python train.py --num_hidden_layers=15 --num_attention_heads=2 --intermediate_size=512 --qk_norm=true --init_std_down=0.0495 --lr_mult_up=1.12 --schedule="wsd" --max_seq_len=512 --max_steps=10389
MLP neurons of a small language model. Each row is named by its layer, matrix (down: output weights) and neuron, and shows model dimensions 16-143. Each number is 500 + 50 x the weight over its row's rms, rounded and kept within 0 to 999. Numbers have three digits each. A neuron's up and down rows have the sign that makes its largest values positive.
A block is one neuron, or neurons of one layer that tend to fire together. After each block is what it responds to, as a language model described it from the Wikipedia text at the highest values.

L3.down100:524577511582487456523493436545520588408543524620481533513523575502624412383509489485580493480540519519520406465493526518502524520493514640495497652512526556446556500471469469477547558517478460519492473442551463466475452511401422474479449531546543470537514522426483451451480474434502494493513533432488522428550458446480539547508569642469485464431529428503531478441496466467558420513558
L3.down119:417531503477612476534525449484518555473515546610506455542545461638527515540535458554509453463601504420513438485463594542538388458458531574546498533462550504434435523487521506467411560507445465506472457482546503498572500590499522514395475500504495471420380574452493500450531454502488466412469472416518471514458392483511485533505474572458546415483465514492502353535491486467455482487455
L3.down185:506525504445504417484402522555465476552458496515458524600510525442537431465547459575482606438548451512524549480482529596564544546476521586483491511441548530506420558484497435398479420442553562523500465454517441593530453435568509531531508417529512435455544571535430613514449524473530534475433524372549399496502492546441433569480508442490487504468522495479568494433491507472506512464555
L3.down302:452534487438511457496478605567483496505508473558530419513543521625522565591480475568507516551527447552577416557440473523497510522541547512553515511442424454404489591532520519474506525473463453478497462502472444569461467435526488420419491469467497557428473408538552455564486491510472494648468478424518435525473442418549526484493537563421585517473544553483430490506501418470483507535448
Infobox field labels. Field-name words right after a dash in Wikipedia infobox lists, such as Born, Location and Spouse; also scattered mid-word pieces like sp, ical, ines.

L2.down20:497540544478454441481547554456593622556440514450608454488530572458565545494434514447483440523532557524612469486483558502453582579426457515528444404541543571469581462424537567470481500454501579597536537459471604463481485573448432541468449514572518521546455489470527565506531536556487500496501594653420469510517509551446525457450503495432450475446492560512592559448514445502510533499545
L2.down57:545465566485565520504541456490405619521582463487528475537498473458456582506478489443517504551511554498531430512510547497396515485498419481639467476501432569545547557552453497458476555486478368435498504462528456626459423498504477454537523482546539551591469496483519608473514554467472484622493528430555438547504525419462405562558554538545534483460480456457547553453545546498476491558511
L2.down116:516429451465439593461443461460483527491558444499539573463546520446514521504451557495518473516538451524471450428519525463450549473465484501570508516580502514492465581456470527557627436426509517544486494473460490475556402480563483514584526445555572525412529494538477481511506524497530603401467535471539522498522509485598500469510496460471531516465512498479504548498464500536488531396555
L2.down151:448439465460550438471561512575540515506465516562457577431542516515463451423561503500464456462441470505551467438484474518516534513460490522487526466544486525569455537401502482493573401525529551528516504558432469426556510482511557470467485665526523523455500499420605529481453457467601472515510443388462494489470465624529338515505541511571432500537539557551494446454505511564548523512477
L2.down241:517486526631518463537443569515457545505495488467496463500532483487519538502507499475532582485594598521520459497525593565568465544569465510612472474595503458495541478459506489521510512469479528497544494446586454407523506480382459492460463471455426424577564536559598501515576458554519546553523538455571455474560517464464423561464467450461475418576530434521537516478548557416501482550462
L2.down297:490509457469455525571488465391507498493457539444536558526538486457418534533482490538473548548558506462531613545540514446605512516585485554450444513568500480446526451539616520532501551559468503484490513598519494608472495534473569512493434544490416369510506540436612457500486446569490480529499512426532450487435501574522494471459464536418483549507392483525403504492498523502515497552518
L2.down336:475575508545573494489499624543477543492510518478466546482555506524611465479542463531491521534473476470453494489534556524543545543557464527502499430492599431463568446479470502474515470540521448498481479468412423446506463440481443403532556500448598429481478533432493501546480462510528659476448486489549498487507572440526549474489502526458458472531565402496382420430510471510563511455435
L2.down466:566448537526515557540460527496473431464426549547557529527494444485518499493584529482551582504548462498509531531437560473558564563449516606477563579543499596532434508461473524422579478454487486504482486536471504493534406470458423563529495514473555545467411570505393442487573528562372516499491561446444446485483579442487527593425473486401456465496499508516446454425426539593490581558520
Mid-word subword fragments. Interior pieces of words split into several tokens, strongest for ens in intensified, compensate and consensus, also lla in villain and ione in pioneered.

L3.down354:533426595438471428499469534501523544392519504425609547444546482464515461607541543503512401520466476458533488511491455459520475555497432500563460470455401454467458549427374572513506517477559389535494452503507440527469565463570507485460481544509501543575497435501488505436535519472541592556428530499563436506540477502570520526597589519544529457492483465587541538558484511404427443495445
L3.down411:612519428485532512593436570451490466443543503532492604465510419560551545509537559536517526468529567530458510517465639543497423526253497546577523499477572496523461501461533467551556413557501533511513474498554439529462524542397444498584455506482477502478505419521540484465575509513557465494389497388541541483475561556530470541537469458524495474537581512606469533482566510533475547524539
L3.down440:567485513533478632453493347537493534505545544491434430537483478450500550494529455495559576517395557443553464564477577549509558543455506437486514472539506573475481419507479524532474442438539515535429517435432543531516442530566475516525451491506474539497454537566474544495439505479453490529586454527525481465458555504423535475503485442499550417419479541515433472501538543540384517572561
L3.down494:470389466458507533523425544450517536534565456555530479470474480487494516441426574460447483462613449485545483462533474370536511559501463442490510465478443569401466530497441498451542483441494509618476582505461472432519458423578452461504464493438534521582596434534445463539517511450527492474557595531541503527618488417521520543544471530469469494458505505565609568504499527456484485442454
Mid-word "ng" fragments. Word-internal subword pieces, mostly "ng" inside danger, string, strength and revenge, plus fragments like en-han-ce and Met-cal-f.

L11.down91:523477600525553475531518499548568475576441444554486492518501486524398513485447399464604509461555561524504552515556491422460536493497499468532544571523518407464465495530481513541488434468508419562516462505489532441595523447529477516484520442530564512456488557571530461470427413445493501467500452483559557480534501515511559495455588588463384540536423469659595535551490541461410481576478
L11.down236:445500505442548529489513476483548508514491451449519525505415458499548591639516530429508571482482561557524542538538484502517470565528635459416426548502530597504473574587555461549474496480503447543551474496556495611467491567456543459579452575390483491501462420574498572443493498529491531496483507507517422432527508497445449486515574423518689438467457464482507553510482519560547485487478
Mid-word subword fragments. Interior pieces of longer words split into several tokens, where the word is not yet finished, such as cons-oli-dated, rep-uta-tion, he-avi-es, unempl-oy-ed.

L11.down46:522451516462471423479514410491584575508448469520483545576494590500497523534455441497468484480503464501530531647514528517442483508507474511486563448534598573340505512530535397482613400498599499600541484434554494512593570459554514516567525460575510437443446489509527565499431479605514507583554502489529543498408560426433545393499437513599451503460542499526515541537512490452513494497473
L11.down243:541547465510455544566442497480542467460432399523576409470501436528425421438485532419437587438513462514525394445537475593530535427495522493552549503505433620512538561546538509492439534479513492523563498506473479471475566404548504530550543467413564476443491512471519556540581541555537460567590472469565352476491541489431435528544534508468413527534568498484475495510548454525480417544461
Infobox field labels. Field names at the start of infobox lines after "- ", before a colon (Born, Time zone, Genus); more weakly, verbs after to/were and mid-word pieces.

L2.down0:558531508521571527407546416435468398522502463492603498503416442425459393511480568464514521420511485439462506497469480460442513487543416489447503540473469516533503421504520624545578443487472521504420531491501493424509506489498525553472373527584610506460448487512493528554508628471526595465474545519516427504536496539444544497455478490452481540527401472632515538553455428467499462474428
L2.down60:437421544522508521552522500536588486460569540475579520417478455456519459486527457450455498502569522499533506592539491529432536505505532404523554570457441538541459531446497502533531543437569508494475504482597466463469648450490552481492566569421544523531460518571449528508394612533535492499504590453521503450530487540414452457463367523589453400611484552474466481513558439460521481504472
L2.down74:479448542533580517536560469463521481503350560462512535530507487501548529432464490497518510571462505466535599527486588442535512529435486451513503505413524494555474462513488479552481439418504517506528447433479535508504408496541549478516507547425425493533419494421515529486532576523481593429490478503607507589484496486602532474572497463452485432529475464488469513478496575539528555567534
L2.down91:487486527484520522507487456487518485480571516495504462515451406465460571457506485403469524535391598532499543474473449515444561502466371433531519513536470549511508478516500513526518572441468353412543533488459508491465561465595539500401471459502476492530452530435536503604424509485418511486506520566503513472510454630515524466470510492540497588429449516527458637607533520504520626467549
L2.down264:424461515513575533546510467517563563426482544531397426593500407526460539483554478485554496552511504491518487507509409465521542486545445466376500510466565474494431489540421519454495530566527405480497476501561452475450514491586540471427454420584548560552517462455521465569564465491479531519436604608512510445555488447383540459501525538513435660487535528512510524460548514420547460547420
L2.down274:568492534466532514475468490452592443445477556405439543527368590527463432481443484486611445492443491508501454535460507483489547490441516479476460510530381542469420506473574474497560471521592428518592560524425382560386481479480478516454526565496471624520438544550521533558659482428560484469495488501525559468544513497474527558453455559521544524562480519496554454447503516373553476480483
L2.down341:499457463502521473438541477474446479501469584431531498551419508539499497416495561489534508530439492532545501555513437448597480511435500565477512584520527470513476581562530494551513527504499464524497465462487407532478363488513417439394403536489483558516517515436559488506545503477428576518537576571531456493513466533514406425550472510457498496589522506471486507487518426461485528615508
L2.down429:420482530499520484485518546508504451539576445470461447435499405530582541440516549486490537508555493475550510642445507425478507508445483435571533579541442383408505554492442549547569491468468487510617437474491474510487517500550491487488512534424506498521529538383510458515470432510521434458532564543522489522433538457556479441546441501551485501676453462432387476493555509463450524499489
Word-initial name fragments. First subword pieces of multi-token words, mostly names and proper nouns of people, places or labels, like Fel(ix), Ish(ikawa), Rad(cliffe), Ul(aanbaatar).

L2.down87:517575499574496431473385488497504534583485484499507479516428567395465451438430391467439439557484528503456491397514441470500476405438525566466468545471533523527470452453479504499439482599577544533481537523570520445485401462459426499486447489528370495466489555432471504512446506465487553545431456449430429477602477453456500557473617532535490446510486543495524534519470536453451536585552
L2.down120:471526520457474415542437476534474490515621573558497541558513482557536546463551535488542548428436430511436560517468531499597517539459473486400480547421525524418545560572573554468394475457491420432526542475520460538530540453527514401403516530498552452432459515515471463506529508463582607514521571447505518554492458470423435495545514512515491535382523479444525418514555480511609454424434
L2.down184:531458445521440486441473472524412506532509565587450515534546563511514574444432459546533527500440550554392532525481466490467454580520492620479499533609488487571552468507495430581503444487496438479507550531454533517469420527504389486524413471498447484482642463510560478465480517563542603494497553430485453535554502544370465546459473540472418562585528509459471429557451569496499473417459
L2.down223:521521420484461456499436498452493585565574514651450440492542460508527474451449526461533493503544531544459467481501546526414422544514519454434540506505488420565502489517570527484420530478473491542529512552468588459411497492518549472555403506483578493527489514529470510522454539538453544404466504510586522487521509439463505512507490557546398475424527371501472580449408486503508506521406
L2.down279:524557497559513388535543499549527470516505504524496450477538584483633502466491441430532461451554518426511494476515495461466435478619501562509506545534531498598504476509530458515556529478483445523544472504591531464508399473382466537565513490546521469595448483437480428553494429479555478470497569431551468461483564480398557464631491565517570448521472473455534504502511502479522499495551
L2.down291:566563449518547444563477453393588435504538513438474496481480440540544624480470523511575548556567508433526596526515481484443537459434478492514526494591580545482436611476396478542544537462510528478544496472493474521556399468455396497513497443569536436494453476452455478486543499519441584451517478579437524422528516459473510512501532469490563470455465492399590457478620493552564550516514
L2.down383:578554546521633541531511526497428522504513538450522490565516477562440463512517536465488477529485577572449437530589504383524490440523497470376459468585545487471464444476514465615487526491428496462575551599477525535556457515432474460482528446400458456455606502421572512535598505510463512499597533481462529453490525562524447549455533417491476582530552462562471529517481489502457600557446
L2.down451:496455493500460493455511526449537527422583472567522498601487466505474456571508512453442380403455480591515460460467480511428459644416465490436518490568505454537494566615400538485489477449526540525477567554518458466565508483530458460539455426498492523531533478390511467496533403472527516499559530567564583472522522469508503417554510628554524564554517504523592482497507470439472492504527
Infobox labels, word-piece endings. Field labels in infoboxes and tables, such as Born, Occupation, Year or GK, and the inner or final pieces that complete split words, such as -ous, -ic, -able.

L11.down6:454591440483570529565492518469489568524517473502543555503443422485467430481457505550542506490411402528546432460487540583443534504499614559470428446502513524604455581574447515374517615444556475450404568492486515577543484590534515514523545467435533517578562560403437559503522554458613484508472491441540441567480499550506497531480450599560452488569505523507477492487478477571454569487539
L11.down93:430466490458500564558568439409548483450531424496606533536516499540538489507414536476463520441433471511473525565591644480460618505444432542546399471551541522462463510542535388496592550476506464464469546469585498513554478545570456498514476525454499554466506457491466538561506576506485580378504499415486483498526541458538525454500403496535432474630512415517507552472542462498381463525479
Proper-name first pieces. First word-piece of a multi-token proper name, usually a surname, after a comma, period or first name, such as Lu(met), Gas(ly), Rou(tledge).